From a checkpoint of a small transformer trained on Wikipedia.
Training: a variant of Muon for these matrices, 6872 steps.
MLP neurons of a small language model. Each row is named by its layer, matrix (gate and up: input weights) and neuron, and shows model dimensions 672-799. Each number is 128 + 32 x the weight over its row's rms, rounded and kept within 0 to 255. Numbers have three digits each. A neuron's up and down rows have the sign that makes its largest values positive.
After each neuron's rows, "fires in" lists the words (lower case) most often at its 100 highest values on Wikipedia text that the model never trained on. A number after a token or word is its count.

L7.gate119:143129162167130123122113173130136109115149148167126129177150146151162128134120189149114143134121125125135105111092123118149150152145107101145139144216145210187149141127130116197114133076105144146113075167091177084122107161093181125186138120148140096153148120166153208118068167089115090151035166113144122152194198157101123166179103167082188080106149122168064126085182096156103082086098
L7.up119:114151124192188076127116142035155180091094149086125120137075081131146107110094217185107121138166151102148129106104150088120119125095173110163131161134159056092176097091140138089188154110125087174152107130033148108103128113181125103127133153149098162088103073141070166114071099124100105095102106156114146144145098194125068179073093141084072180096155128095134137140122159150074139143122
fires in: "as" 59

L9.gate2196:124071153140084090150042081136135151196136169094134086126148156163090132147100098114160168079123140108158088145160158152107119156138125127180118113110085200188165065122118114087137155130169068140169114131086141144149148144198081110124117149124139062195150124153166067131164094107130118116137172121153128106131136087112060147164143123126123112077141152130096097094082085118193106128108
L9.up2196:085091169139144111109161132141076146097161136061143092100138120133200144125146163190138185089126183182145160166107150084120086119160150149144094103086116118057132136193150125130058175151149124132134073083193160160107126083099167166168115136157091137081152133101120093094150145118181144141103102166129125133088110116124133181098138130036149167095134124088165179146114153119096092123121
fires in: "for" 63

L7.gate1199:183106167101082138161128114097107133109140103157145133153094135071115146075074170070141139093130158142128072169158118100081130121104141175147108163079148168099121120116103116125086109085121078111198124151161110108089110108113114080122156098150090116144130084112118205166160144135162040163127220159094137134176120100182186144149143113080139094170152122104139143127168120125136099161154
L7.up1199:082170176095089149181096084121151098157127129146129124096183100223127125094148150161119082123176082117156131124190117147182140164154168082107145149157113114195157115112078132174162106099147058090105148152128165109164158084104124185094075142113154098105103123110096085153129175097159102113129114107142115091099105159142099088186147191110064109156117159073136111136090089133107097158149
fires in: "on" 60, "of" 30

L9.gate1729:097112166133185108149138099117099145113172101111144148184114120097112132146160117121095090135146085131107127086132125118142110135081113126092170097133138193118146149069127091092131124174158165119112059081114140116148150136151194124080091145120098145140107083124136098168100162121139112149151100144114203154123133130084136108117103123112133092165054147129081082052190146149154175134103
L9.up1729:077112097111111126108164162132149125127154151122131113135135145102143124169175134129082146158170074156120123203141125111094123181209129076052129188139173175141073113108095153118131160149119104135110130093128132120125142140097066133186030181135121096124141167119084132117125130132123197154124135188149115095104130159144095168142105119085127139157112089155162086125151129166131081071135
fires in: "a" 48, "two" 4

L7.gate2352:133147087144088142188089106133091164061127112069138124180079108172156087126146146153098107197111123151104175124094143074126127094161098117129158112122201104055135188113116157111121118097181159149100121103128129138184191102105168129083123148089083137082121131145120102190166152126076147172117177135165155143122136165135028095091108146135134164117074098105132119124110103144123082082154
L7.up2352:151105115098132064131173135099147076106079147137176111129131162135145098140091133134134136189127127133131180190150123120140102079157195095089132105099120154110142164126107192069121174117206129104161076116120169153089170170094147119026092157123125143151110118137167127141112151119108155144197123033111119152116149189143120153101116168112152074183130052112177068172118084186100149150104
fires in: "had" 36, "has" 31, "having" 5, "before" 4

L9.gate610:152166133121075206091154078110134125077120134135125170091142138163139161170136126120132119177092130051100170158149185109137108067162072132063098065119161079139059154137129135171183083117121122146146127120161181151096180149169171137112143113188159183112123111089156159177166121083136223099070143080104134115133168096169150126144158068119114108144134126127112128108101034125111090150127
L9.up610:064157088123104133068151103105221116130078159128133082095182150170128125135127121112141139114138072079135136099180188118107203062111160157100122114134087175119110125128083158117112114144131100089150159112121133156115092144106127080112168137114174070167094113129137191148155146127095169135122071118090118157117089142169080096112162178136093142172099122125096115111130144126088078200160
fires in: "on" 66, "out" 5, "off" 4

L7.gate197:109100096139166121176199146127114108150108154130169126142179153157118150101125144174129067165173137147183139154132168093145093117157118136053133140058166083102089134130144106120120153060109166107137118182068104127089180088112162101093220087152135138180114149092058169147106141129145061116139206081168130098144135116154056080116155191118095087124094140149092117158130065124109120091169
L7.up197:113126060158135116177121163156140136137147164136176138143124084089118104122126108167126127145146112159060059111179118131133092091141155126084151127065091099084174092106116086144102140183120160128145147123158124088182106084078119129092121111057074086134129117129126093107107148066081108093126167122101113106128144070125178130177100155149076109077073133136064144148137172187128119159104
fires in: "had" 47, "has" 10, "would" 8, "having" 4, "made" 4

L9.gate721:140143147119143070098092116149167162143145124151151175175143118092105119159151189124173108100140119075105170138111179116169147115088189161134127143157142115131103102183104101126149149107178100095169088123101078160119149099090122131166070110210153129072127166087127114219150139130109100096130102124103102154114179094111109113130130167092123116166129152158142154141158132120061142179177
L9.up721:120131009159125088126131091065104104139137194158068114121101078154105164107180107111116120131105179130179180176128178095137100137129158153126121135119180155107115092141152167101148094135175117108097133116171120130123106154117144085127124127140167145174104089141178129147171217128176132111126141180064089108196162159148087094126123124132117139134110124201122168156092060157121155153094
fires in: "the" 37, "s" 9, "for" 5, "united" 5

L9.gate2225:097159098129127083178102086114107124147160107128161081167138102094122083123154118169168207094202178081077112192159135108179140096151146149148162118111062127118132123102170098081125078182031116114063167158154127163079102108138147113138171124124155128116134104120157167164153130174102131104176116149182095064166150167083140124143152137160125124077099101084109177135098101173146139177189
L9.up2225:128137101143136058084189144107091134152136178154165108157078105150122185167078068144103097120162121171129138072162159174133117132117174149092142129116109124129162095174133099119139114105084071137148113103081122140090156118132122096096144107117123177071179109112150155175131129155110090127103144139156097121123106072160132102177095157142133100163177106132152082072118083100145111149158
fires in: "has" 32, "had" 16, "have" 6, "also" 5, "records" 5

L7.gate1709:200178090148115069166078221147149185112134083168116159153086149152120188142107159103123142089187106134141071111109110100186077132137120140038141107117197117122162094133131138135148192215132167118120094096128181182102155122161029102160100124137123141190153142117158091089133132188096139198082081168114160143110158136128074147063139137052145097089104155173112143113117079117146100123125
L7.up1709:166140157066163082111082154131043201128079076169066162052152145181127123180067176074165073134079083178126165156069144080129125181146203136124140111116171093201127099141146094142156116152135047174162170175148095187143103131155159104161132124130130092129135162147104123099152131137166164150143167141109175123125190091170105107124134180123144108102160112117124162031078065125127101150186
fires in: "in" 22, "of" 20, "for" 12, "de" 7

L9.gate1338:116108114107173094143158115108151174233168104069079122114150190099152121134128169055133158124121166126114099095155146159072125109152116132219100071079133156154127075169086112104127134118135162109134202158167053082186155133147131103151143147109160147111134111136114147145090158149103114163103184098154131169162160097105095094147132141124164140153140146135094157134140125114174162130112
L9.up1338:139120137108113106132107092180115145094107133104179135164084105104117134089148222058055122108178160096144116142114129139101105132142133099124176161190114126065122092148112130135120100124107063160119114117116134086150130128106153103133085116177092044100171113149158081157105193086175071093179107139190134127152150095129176093113104144130124083184119122079135132128095111109112115094134
fires in: "and" 22, "which" 20, "that" 11, "was" 6, "as" 5

L7.gate1170:168141139166112165149147126174176180129151156121144129097076154074139090165159102129167137110105082101199147180137118168197112156126163170119141179119151176150138125051117100109127132099169115173146193170116106124150128171147157157139109124148161128121106127132090069176122137158155184139117149108189117106121152112142117108111105156081208227143070184116115151122201098113146091103046
L7.up1170:195150121096151105107093163122071148108114129015108125105154137136104085139123157121151087130117173090141169087153124208168121104116146172103087164111153142072123097102147150221060120130181119149139151152129172173094153161110142148166113137162122078092133157117135135141082114131131067157054061112150096155092157105093122118178138103112131174129100137169083136113116148119103100144082
fires in: "that" 33, "in" 9, "which" 9, "to" 8

L7.gate946:162132103147169176163165176077145070140144134085129190152092172163106095151097164127053100154121137075106151098149129114144156119139091166149176157118115144081110112095114123120093082089136123093142138200115139127152102132128176216148088099167150121088099136167138140187131183126120022125157100100119103090172137123108075090137105182111149086141094154110204118131093112157120158104075
L7.up946:160074194114087126115128124130118110129111150138150100116095176115108107124140166209117101079075160122125196196091160150136137127183156108111191148076180184068097120182160105128110103084162133103091132144101091116100138135125189178139138159150101116064122142151155125090177054113129150144126101147083137101141124146118149121090151122082098138201113097125209079106084150115206159084094
fires in: "was" 22, "is" 11, "were" 10, "of" 8, "first" 7

L7.gate302:180185132135155148114130100134127148156151147114121114118083117145142133184133128170077067127181188097143155100200085133156134177108156130156155136132080122122126111131130130152145078097113129190159154186051167138177164134156091095127191072144138107108193118145086106147131106119140121050119144031146133112129158092110155088096149166126167144130072130162076117109149136149109154129100
L7.up302:115090113128194207144113186153115120124090094158130106135093113095081130172143128144128129128174149147133141119113028099115108187131161099073144136193141152080124084136129159132138079111103081150130180087139209135073166144112095146135138156104155143105166111142109081177151115135088096103146117137128138117134156102082160149092110124101102128124108148144050088165100094096179087059139
fires in: "that" 38, "since" 15, "although" 14, "while" 8, "because" 6, "which" 6

L9.gate1984:145091103093115088135130115136107142128135125095099124165101125130106108101165132124066142161136049154112129127149108189113063166130119107105110138154110148096141070193065126126160137122158134147099119159141150164160113159123152137064138125105156114171052096168140066109153059072172130157157102153150177133126077044085119132125220086140155119096111230109073102107076132127141081115131
L9.up1984:138150130093144068116163094140171105122080094144149159147089119121118115124110149132156121105151094111123055097160137071066062109126172168152178092110142166143132151141126134134082186159111116153058133116199114157119102100109127087168104166102093074107165158072106059122154107170194124107182187127128117117108116140166135169121176111119077124142144132146109098205120146130150071083099
fires in: "a" 75

L9.gate987:089123124155144117110142081154110078144154115146154185172137121097171102137136153153106113165156147041120131121100180109133145098093118108125160171169159128114141089099125127140120135111106130053112146124042071174177122121106118101135086137129093133092129131111087136154121123132183091109094119134105183137122106109134160112150199105129169138209146145130127142120102117130122119111156
L9.up987:106206120113111153116075114166119132144080161073096141150131136093100105132129132085134076119143131105141052065119183128119110138131115160136118101098091150109118154119131161135138142121115063133146130098049159092147145153112090144148129132095149105115120158048116119152156126143093181156154095131184161113164147128111192165158100125137142171156132096136148122135172129118116092163154
fires in: "two" 13, "one" 12, "four" 12, "three" 7, "half" 6, "five" 5

L9.gate1139:146122112065112157099129020088130176125073067154126210182083057115126133131093128096123134149116167136150125084136133169135158135126084118116194115136169089107147091102113178150152124093156129150117161094174140132145126086129120121118124163149089055143153171114143107154086127135097169138110134119149186145149111120120151125134094116115132135191140057103133139176156140127093170169164
L9.up1139:149111136100125124098138189103116119177089156150077099080156145103141186059102117122089140142145115176149107124161137169139098103130117158127164145159113133120120136156062055115135140157158151077152061146101095156079138113123182151126164086158169189162146071126062156127113118110109084083176173155080186149110115123123100094091131116127092136139129138130130176110142153159113121147100
fires in: "in" 44, "into" 8, "monetary" 5

L7.gate1900:100190109155132166130101145206165160108113165104109163114191124122095126070165106139133146145147174085100157150108142102185117118087114118122148135134121113112124143091111144145094111069207159138132112113094068105142163112160174119134111110144195158152170152131087131108130122121144139120142200164133109173082126094123042120129134154188126108114130112106121147119134092098142093118163
L7.up1900:094183157118138189150121134126118123126098134124171188124197153066105113094137153146123074135130157115160182159123131146107160144122170160091166141175126103245191088155157110168083158047097100147146113174075151136178143063119186112142064113149135153132182125106086138145119145142150178129104140178156130124099167159151083161150097158204137132125187180090174119116114150087142098152144
fires in: "to" 63, "tower" 13

L9.gate1934:128062100149144107168070117164126136124176170136109078160047162084088160185180160110141158105175187095107166146095189104160135125127104114144133144157117137134151121102092126117101112097154088142144133100142023132133109140080134104122122105179133115157113084105121097150136130167057087109137152170121099157179147128128110130145128133187095130131154128141100097061146116158092141138149
L9.up1934:128140128092139125140076181137127083159157160139180154084106104090089157150183114099156123086133168146162135171085168175061147138084151119148121123140125168175121136148075132148082131122148091091181093124142065145134193159153080100130092098186059133136071139161103169136180145074094113087130170188118123150152132138130143111133152071100140136098137104148115070134131114173073121130110
fires in: "to" 64, "which" 13, "that" 4, "it" 4

L9.gate691:108102078146099122143116069159206110075159141123065115080127132125056176119138112138166112098111145164171158120159136103144125164158052151147167140137122136099112131138053087127173091101101055073134118073188117161144078136136104145120163155086095155126148141157131137123161142139111085098115170101184153155155136135161119127116180154163133096119209136119164118107146201137154200156144
L9.up691:146127135118123160145124170162130072092093151105114118146043160131149079188119102110166189124096213080132068110112080170095136168172201139118135156098047128167110140100108125062104104118125066138156150085081138090147150160123111131113126116138134133134125096133125119144159129096081120115114129145127107168128142133125114123086133100128102177085108161143100097152038195145148098095156
fires in: "was" 40, "been" 23, "were" 5, "is" 4, "also" 4

L7.gate2061:125169116139160173108169159161160145111147202132127158144110105101208173143075108090162072055161174084137141156149113135195091155159089093162112119185110146075133155118083152107159133094132137140114106070122147110109114106134082170116120108157140163033148156157105152179171131146210162135133131161153088166146124143099170122201117165137131095141129133136141160126126213145120129165091
L7.up2061:139151075166165056158112052106159121160105112084178072113120094151104199129130127157118123170166076094127175120128103134116159136108181139122171133142172109158117126157094200143092099098100175128158099097081147151128115118192143146170134099157132143127111114166163167064108152128075132090142107153120097105137121131140159138128107145144148061135132107145092108149075082108085185127158
fires in: "such" 31, "other" 12, "furthermore" 4, "main" 4, "additionally" 4, "based" 4

L7.gate1880:126127086120150106117100061105106118083112144077066153133154118172089104120126107168079170100136136169119122122175122136059136164142110136207159144118112122133124117117074131133097171136112149081129115162106105139111119112119136124066153109168149217152104138139119139102167140165116126131072138102139140148148175123077132116147127149133145127162168044169093144093132154162097083174183
L7.up1880:156169077124149103152119186146132137111111138142135095145118147156065112122115168140120104094157122102126040144102083153082114166147096166110106112085141145149121084073132073137136160178161068126119089099083150106214105158136100146102155111200135172193117088085108208131177132114104185147082090151165181155157141093116171144107129151155137147148125092140163118155111152142064095066128
fires in: "for" 14, "of" 13, "after" 9, "had" 9, "to" 6, "that" 6

L9.gate416:149084156118094133106132055103142150091067189127130174148140154091078084133120148156155132101146155155150117128107143137148092165142147208139072094159163114147092147089126102232152175151114093114155072078107115111155101102138197093091094119074163118147139119190163116145165154151207128096060152154130143125103084133131093144064109155182132127148190120079110088117102087127142123098096
L9.up416:142123172162114100144166123156119148144104128126123032149135167031113121150119109089148161147102069136074162165151238123088164158046170157101165141106128157159098158100067056128106103178149123143139060062111165093143081116066151115153136151124141166144138143101171131116116135137168108096070111102134142115077189100152113170167106105062129151078179113143147119126137135171154115147071
fires in: "a" 93

L7.gate1630:184123128133164115026087161107091146149024129157115140113056095159143145128084192105207158100131143154149134101112173132132111122107200107064092160161113074129127070097090126124124178153067130148090117107176103164116178059159114189126138164135106086103159098167105092062104143131128106146118145166138075132116116090108145082076132169111174129106120129134109100122109118178114136088165
L7.up1630:127075094115156116152148119134085130143094146166086143124159154171128134160133158108176177072107130137141153080130123071176168140103098097073070073090132110139149117174105190131115185126140082193072120129060131176131109155177157107149131153139085114103146095182108138110138099171162145155111082093100096111075165130111120103111127086070156190097081116168147128133111130117182116147168
fires in: "of" 29, "in" 23, "studying" 7, "learn" 4

L9.gate1771:167144148103109105120148105114096131163120137109145072120126166095106106075115172091103149151122133165159153067150080128157161187093156159076134114112081139119165141076104095172142174131122044172122146119128159102136185109080176127148101137073113112119195055127161172118058130166193209142098159146119101158095157167110106148096155179117136125106116156112114129103144140129114116149141
L9.up1771:157101143166118157153077146111125133131100159087101145132161177140114122120107107107153162150106111115172124116116114122117075115109184113124143103195140069129136142158124166152146184130061129127112165169122157159157164183129098099143121170198151094096147098045137121086088166164175090148051151109103155103058046076126079091136158168098153132117093134141057155104158140144143138166125
fires in: "in" 71

L7.gate273:153083103142107125095125142084163108104165120105107157106078155158131141156099098049166162131172135080149111141109117118167152114214132132190124124076123089043174107114213080138154109132194106099183180143100163170122187182139158168169070103188161149120114200092122114160124109147108080129119155109096180119124110061120133141159185092152122124170134169130128171125107111179129107122158
L7.up273:118121102122151141141101110108203100145128075099142059125124159107104169110160074114097144115166091121152116105095075079167135151144216143151109141148188103178101107110153160107110117116182085158119068163115228130131115139115109201122111140162138089046143174103142130098175097144134133146072133091053077156079121138124126105126150169127155117141148128154121117087116152120190148100125
fires in: "of" 32, "for" 20, "on" 12, "which" 7, "with" 5, "and" 5

L7.gate1037:148153086128099117099075107158113136150113147158164112096130089116118138124099169106127153162117124109109105090085104138162131142086109133147084126096105107196172101130153168095101115158063174131109125141131204123058113103114119172140185102080172110135132096071182150121082143146132135163145144130107125158092220088106146132172137115152128107146118130176157173105112090149148118134126
L7.up1037:153156107140102111117104135117124088154139106113176132110122106136187136106061152147136144108134109157133183146100107123137138104113083162159148187144122144155108174066163118182085084131120144109101157143149116124125131143109126095056188146108123113089145139164124141068092131145131093181186127118115122148082219122171155134142086140128148117122214119131111101037181114096118131101125
fires in: "on" 51, "at" 4

L7.gate2190:132122176105122083113153095136133175147133127072139150136164124208166112183153105103162127096106045097105132082143097098093150149145087115131172109173136126138160161114081124136165185129189182120107078119106109144127135170138181123110113118117164105140067102126106137185023177169147095128113160129125086140116176106106118182128125056160123124142102138108121190173109110142149148151061
L7.up2190:148111156098127081117136162123084166138148138098094142151132104132137151087107094194089125109144095085143146069122131129116145140122151086161114121140126146085121156100127100146150136152144122165124121152115103190126143072142177071032081147111115117104136109112104092121112163183129103155119121135103159141109139081153161097109148136126076140149159149112149113119088181121149125137149
fires in: "from" 46, "for" 15, "to" 10, "of" 4

L9.gate1561:086137086157063087139144161142136107138135135113140151093130170145183128141126039124095167105110177134164072109144174106147132169131139193129151120103176172098098142207124096117097140136113106111151142099114107145153093132129143134147132085075167131127112127152123173089076117166121119072152104065059094094106135108175134146174149103130176060134136100122109156128078077177061146124118
L9.up1561:107135132130089152071133116170138142127107132095135100165069163095121128229148114128085120140084129121050102146126123137165106120128105127146123108140116129128144143089113061088135143126122099124104080133103076100097131169109126178124158099125141207170090145092104124132137090120085116107125110127089159091113145178140130111090115029139142195111103088166113134178150144136169144165132
fires in: "was" 59, "been" 8, "also" 4

L7.gate995:085148178115195068124191139157153130182097176201106144134195101156148113072097124113096131136134183120098110126083137189080127219153173057124146099080225094146104117163153131147147116113125146080129146124105114159118138139164159176159095102188147100097110144090116208181107129125113160089140132111073109131120147085102074148130120172125135192150175187158098097188110130137093112181119
L7.up995:128151146165114091105155092136143120126121121114140151162148150149110158151169195139139161105161162079131171145139165118125122106156160142118118190124045118185128159122123139198106085069101140152064091103126114104135136111134144144111115155149133137120153118063149146096152104156141131095114145137162126107123118135141078078116094150186138102133129064142153123154148163143157158185080
fires in: "was" 23, "s" 15, "is" 11, "his" 8, "he" 7, "known" 6

L7.gate1901:061120169077135131152144188094078103109092174121147061141189165110114092120152204134155087195101099162170155083149126129155081065123159144087150124163077113124157138134122084182108106054092141131171109071160076115103098121089202169093117107112104152157192151067129130114140173079095144105109183144068135100131095124149121138153150138165116140134163134083165113099102126164151164099105
L7.up1901:138110123144132109144132173073111184066162171116123100111154163178171151175096148170137115202150131128127102155142130128108103133110144128166155206098141171191184138125115107165131097091129138147160141112175124080096149130117132130083132082134107170161141065134146165075169118092190048101166128152105156163101184162212118149114119098146159158142073131160129198122173129055095107062144
fires in: "has" 30, "have" 23, "with" 19, "had" 19, "having" 5

L7.gate1805:159093084091106149100130144154180161127142146145142076159114196141148079081079109123132184066107101084132077056160151110152167176125128180135132164109135172114076108041144135124184086122199130151105159128120090111058120146144192119148129100146158165183154142120087106108107129120148120120143167072119176174115140098132138171122130086158159181134136092094101178170133126191117109067146
L7.up1805:188138143078143138168133181150114065106150104096197145142137150155098109119147127148199140143132160106182164119069157149094159108197117113152178120148109106095158092091114083126138108128096124085158110150171085177140096130094157142176076124146193144086119100162144178173134131182114086102135168083155077145148124113140078116112057164077115109134126118114172104152094156083107065115156
fires in: "to" 48, "can" 4

L7.gate2175:134100134123133141119173150080129130102148222161092171167141077161203156118108118108067129145107196159115163162123145119105144099066159106187144098195108143142197097107112094099178124085135099146135143157124124121117150063189084156155084086083113094091140098078084123105203145115125130115096140084106081069105150178098141129151122109127163102117128068086094154130117177109144167090129
L7.up2175:094115114087155117073113146143154127101126158159140142218107132125207168125177119203117124120135168133139115147152102057114092082062164190113086135150102224143200102129095162123098172100147137113108091142098135165126123182135075155111160168120128122155145141138138172158188089081111118145121097162137114129150131151137143099174154164151112124144092191120153098051163117145050062111100
fires in: "with" 32, "its" 22, "their" 12, "his" 11, "s" 5, "whose" 4

L7.gate2308:120103143108061061146129110133133084124124146166063133109111086168080131100127102095139167116111130141139178102168110142095092131164105131134178135098156133173151084087161116094092139118148170111195145123113125148174106138143151122096092046187068091141155157064150121151132145108119155078137110163157102172138172159148086153096090149089125097100101160147090100115150176136120124143103
L7.up2308:122132189091150040132153135085173155110104170174121081086142158186150118092104161103176158077148083135179122141138125123105107174164133172126180163142163098163178088104150173116068101100110076122132129209095130152137108142089147090118103122161082084128146183089111131143069072110110149155090117107134145135153178109151118152056153130131130124093125183175158131140159158106105156156132
fires in: "that" 53, "same" 8, "last" 7, "this" 6

L7.gate541:161163159128134129108095124077193038170121130108131152148155161065181095145175102161092102085071118114114165147116143121078098155081132148117140137113119105101141151136132121179091122138149153110054177074114100135077068101124127119122187085108118144099151108157125153121115095156149186162031120092133107167183202136094102116141191123110123045160122122119131169188067122130137130114129
L7.up541:143141190151171034142165170125127114120173187114138214144107100096107133109067133095115131132149118159126073123153150126048115141099091173108128161131121123149099092124150143137151162160111121124145139113130083068144112136110103148097075158142057095096146093185076110125103196132141107136155110092097153124125104064153115105142132129116133233194184173123168126108157147160099178133139
fires in: "by" 72, "of" 14, "from" 8

L7.gate1167:167152134114124063178147082153077099091093147089147186121153137030133070079120105194091161083121085149071131046121194131163228166148134201094182106149145130165155149082096104151082118137141178142154137115133123148181131157130196095078124174104133131097161146115176187125119148145205135142130102113124124117119160086136117139107141115156093111148157123160141137111124154103128128164108
L7.up1167:095157088157127160155166170143116108093164132120120167140102124145091067095126109152177120114127138105091170062134180128172104151114075141131175117127163094111146166165097174136155125115192140122125060134132133167136114131079084138121113132104107159113105109132136108096118158096097133103149195093124110113133086144108171113076072106115144114153081076121141148094124189130177082162076
fires in: "in" 50, "0" 10, "1" 5

L7.gate1105:128130132156135081147074163071102117126094118120119117140177152197166113130132152114117162057095089137155106106132132099130128089165102193138126147160101183130087104149084155118108069085115116170139119127162162122135099131194153167095141115171187191193107083108107150176067124122159154100173119171109104160155067164104056130072106094188141134144089138085157156121170159146088159153133
L7.up1105:136153093127213128136075128173116171103152194112126114091133093148141145182169159087054092164143133115148086117144128138121144168138168145085124094092095192146100122134165104166128167148134114166153135110190116111158162110093151066138106129125120170137104130110127182114129164135187076145147127156094093135092160129142111154144135078145130166108134072127075157154092066193115125152166
fires in: "was" 56, "been" 8

L7.gate1969:100150113147187173165137145148163131149099163156132137113165115060091158073107126134121079126208154175056106101112153120147124142128111137132105127123114174070122138107126158097169068079070149070094138102118142101149151159159161140149193160112134044215149107101104106074133141133142088122054140143145105128185166134079202128168149131175139107116114108133105095188094168146119137172080
L7.up1969:038123108079100110151116152113101149132125114131123150074190097131182135091158082168190156098125129156125153112098140150089177168170086147126109126085104103098128106114135093174139152146109102184085082120098148140145131146152134128145137082168108131115138115137158134132103135100131128133066121143110123160125185147080110139136137147105059079124156120133073152130154065098124126178113
fires in: "had" 20, "he" 16, "having" 14, "who" 12, "have" 11

L9.gate909:121149102146139142162084152149135108106101134206158085158126170107129152138073104084080099134159134133074158119154184104131150135121134162145187129119096132143097115099122136063091121104148105115149100141109117102130107114147074166155122131098141164116159149145088133139132148069087073143217103142060112115092214130152221066126182097121145139172161143170139124095179144143185107165121
L9.up909:146132177165182125154141162132155069115143162063144171121130092107084125103146116125150109099192132185132143140181127152141174158151129098163069101140124096113065132103154187076091080123110177115143096194059128135175071139185167106174139115180148196158169167142172169101108174121131105124108121086139179111155112133116140191152172138118144142137136080224131100164121125128078167151077
fires in: "the" 28, "main" 13, "other" 11

L7.gate2278:118186149139111144122098081119110144138140104180064159140088144112115156142104091146059137168118151128196098082147144101144111173095134096134148152092107140106154178111155175183083144155198142073024186064178186169120094134168138115171103078131114075144145089071075131127140148133106135198165106093149140155167154112102048118097151161116153148125122167106119140099084091104125090082111
L7.up2278:128153112140147078132127142178223059081128180149142153123045070164164164154128128121099129080096162161184101092115092105136096141063117136133097162074094132132125121095168123180104113084111139061126124129118154121122111126170139166124126052215128185101129106068161095117067110122109093134106116133145134062138143127181143106089170126116160093190092098154099138127118164089182092116218
fires in: "with" 14, "of" 14, "in" 14, "from" 5, "at" 4, "by" 4

L7.gate1594:118138128122118108123123144105149134087159114114156131092165103111102168100132154152116157167177162092159113166151125092145173064131084112123170076144147097111147142127146107173108173115150124146108123106165099085178189164097157106133170173158165101077083133155144107028132153149178113147099177098068117143156162140149173123130145074080146116118135055095145162110097173146060133141135
L7.up1594:086151089121106137159118126113187136141097115105082141106148110164115127141125148166104110107129106134130135104141138146131094156069243216155088117165160106133119116127153154136153083149114125123155137079153154141132136119115118131130131147095068137110148139185152142108064180102113103119185151162173104121167155121141133128101149137160121139135141140153163124071076111074132160104135
fires in: "in" 29, "as" 15, "since" 14

L7.gate2364:183117124138097128139073109110091113128222130116071140176129161133093070061155112119144102150182075057118135140074150187153158126127145108100138065077137155111086057139114141087103091086142113178097132219090077135141092125147107142155108078156118137084145137097099112129102102142162150131172156118136151108144157174123159162108134130112124064043101104087137113115087131137090140100128
L7.up2364:092126098166142086105079119105131119116129144143080162122121125078142092073203154112167131118150099112220107135091153152075128117135103118132176142106118089179139181110122164080116155124099193125167162069059164076162158139145154103083086134099154099143113142110119154104092079152190154136135080102130145116129080137231117175142112096096130126100150142116113092169090137128142149191121
fires in: "that" 59

L9.gate2284:110113123110150191139189122120160101124117113131091089122124119091200119140088181089132143114092089162114111111155113120170126182152088127114089107193118082147174128154096123065142105099114130152104150139045129159153081119072124171101105096126135181120176128136115130139085140142130130138157113148173141163137108068090107112117145115059158136139125170077118118132160189149115112117155
L9.up2284:144126106141106104159147113143104087178151168084095158160144141162117145141127187151123117133107103159181155133111091138170129160087154135103162136185161149132152179151173118127104148135141064121122126098062144122112097116170079169159100134127160123152185209126114144085132177117123063096109159101147118160118118095155124107154135131098162097175139142182153155159085141136092161088123
fires in: "most" 29, "more" 11, "and" 10, "a" 5

L9.gate2310:105136102112112123150147077125115091188099144150164088154135079094132158152095118060144188131118125093131089145131138176181098130154156151248077132076123143153166089142131058130070160122100193092035150150095121142157137121126167063150179136189103078083080105107146165154157149152183123197139094108113160099093082086147109094156127132157144119139166171126173130146141131205161112129137
L9.up2310:118180158101148099098132145185133117163117146116083084108145142119128109121123188083119136157108116131131153101178080112129196109180140171134125158135092152150109177088156124207130085087114142123119073150135151145123127074156170130161179071185139103135103171153110135180058092133138113180128159103176096118082114098132138142078132138156149162099145161204094080166145100157128140167154
fires in: "a" 30, "his" 18, "s" 6, "went" 5, "an" 4

L7.gate2318:126118143073125115155135170140118135169099134118082108100128109120072119155112157149131164130172187135108177112090145141169125098142133125086153129196169185121134060163094126090165134110093088131158105125118122108122139136182144125141078146179072133105161117158095168118171119121143144155142076074185108124132157124123128221122083160200163153109114173096124145144149130150124118146183
L7.up2318:131111178099126110174114144156066137105074178098156070136104163157072080140108169152103106143144164100135121152074149128213173202138145163092152170121178180134135109075209100109154139139158122113132122132127188085148143171080119129078136116103107186131174134095113145108156113078124143132154072046144129139130107164176165157129152136159170138148164134096115110091146137188104082074167
fires in: "have" 16, "has" 15, "had" 13, "was" 13, "also" 6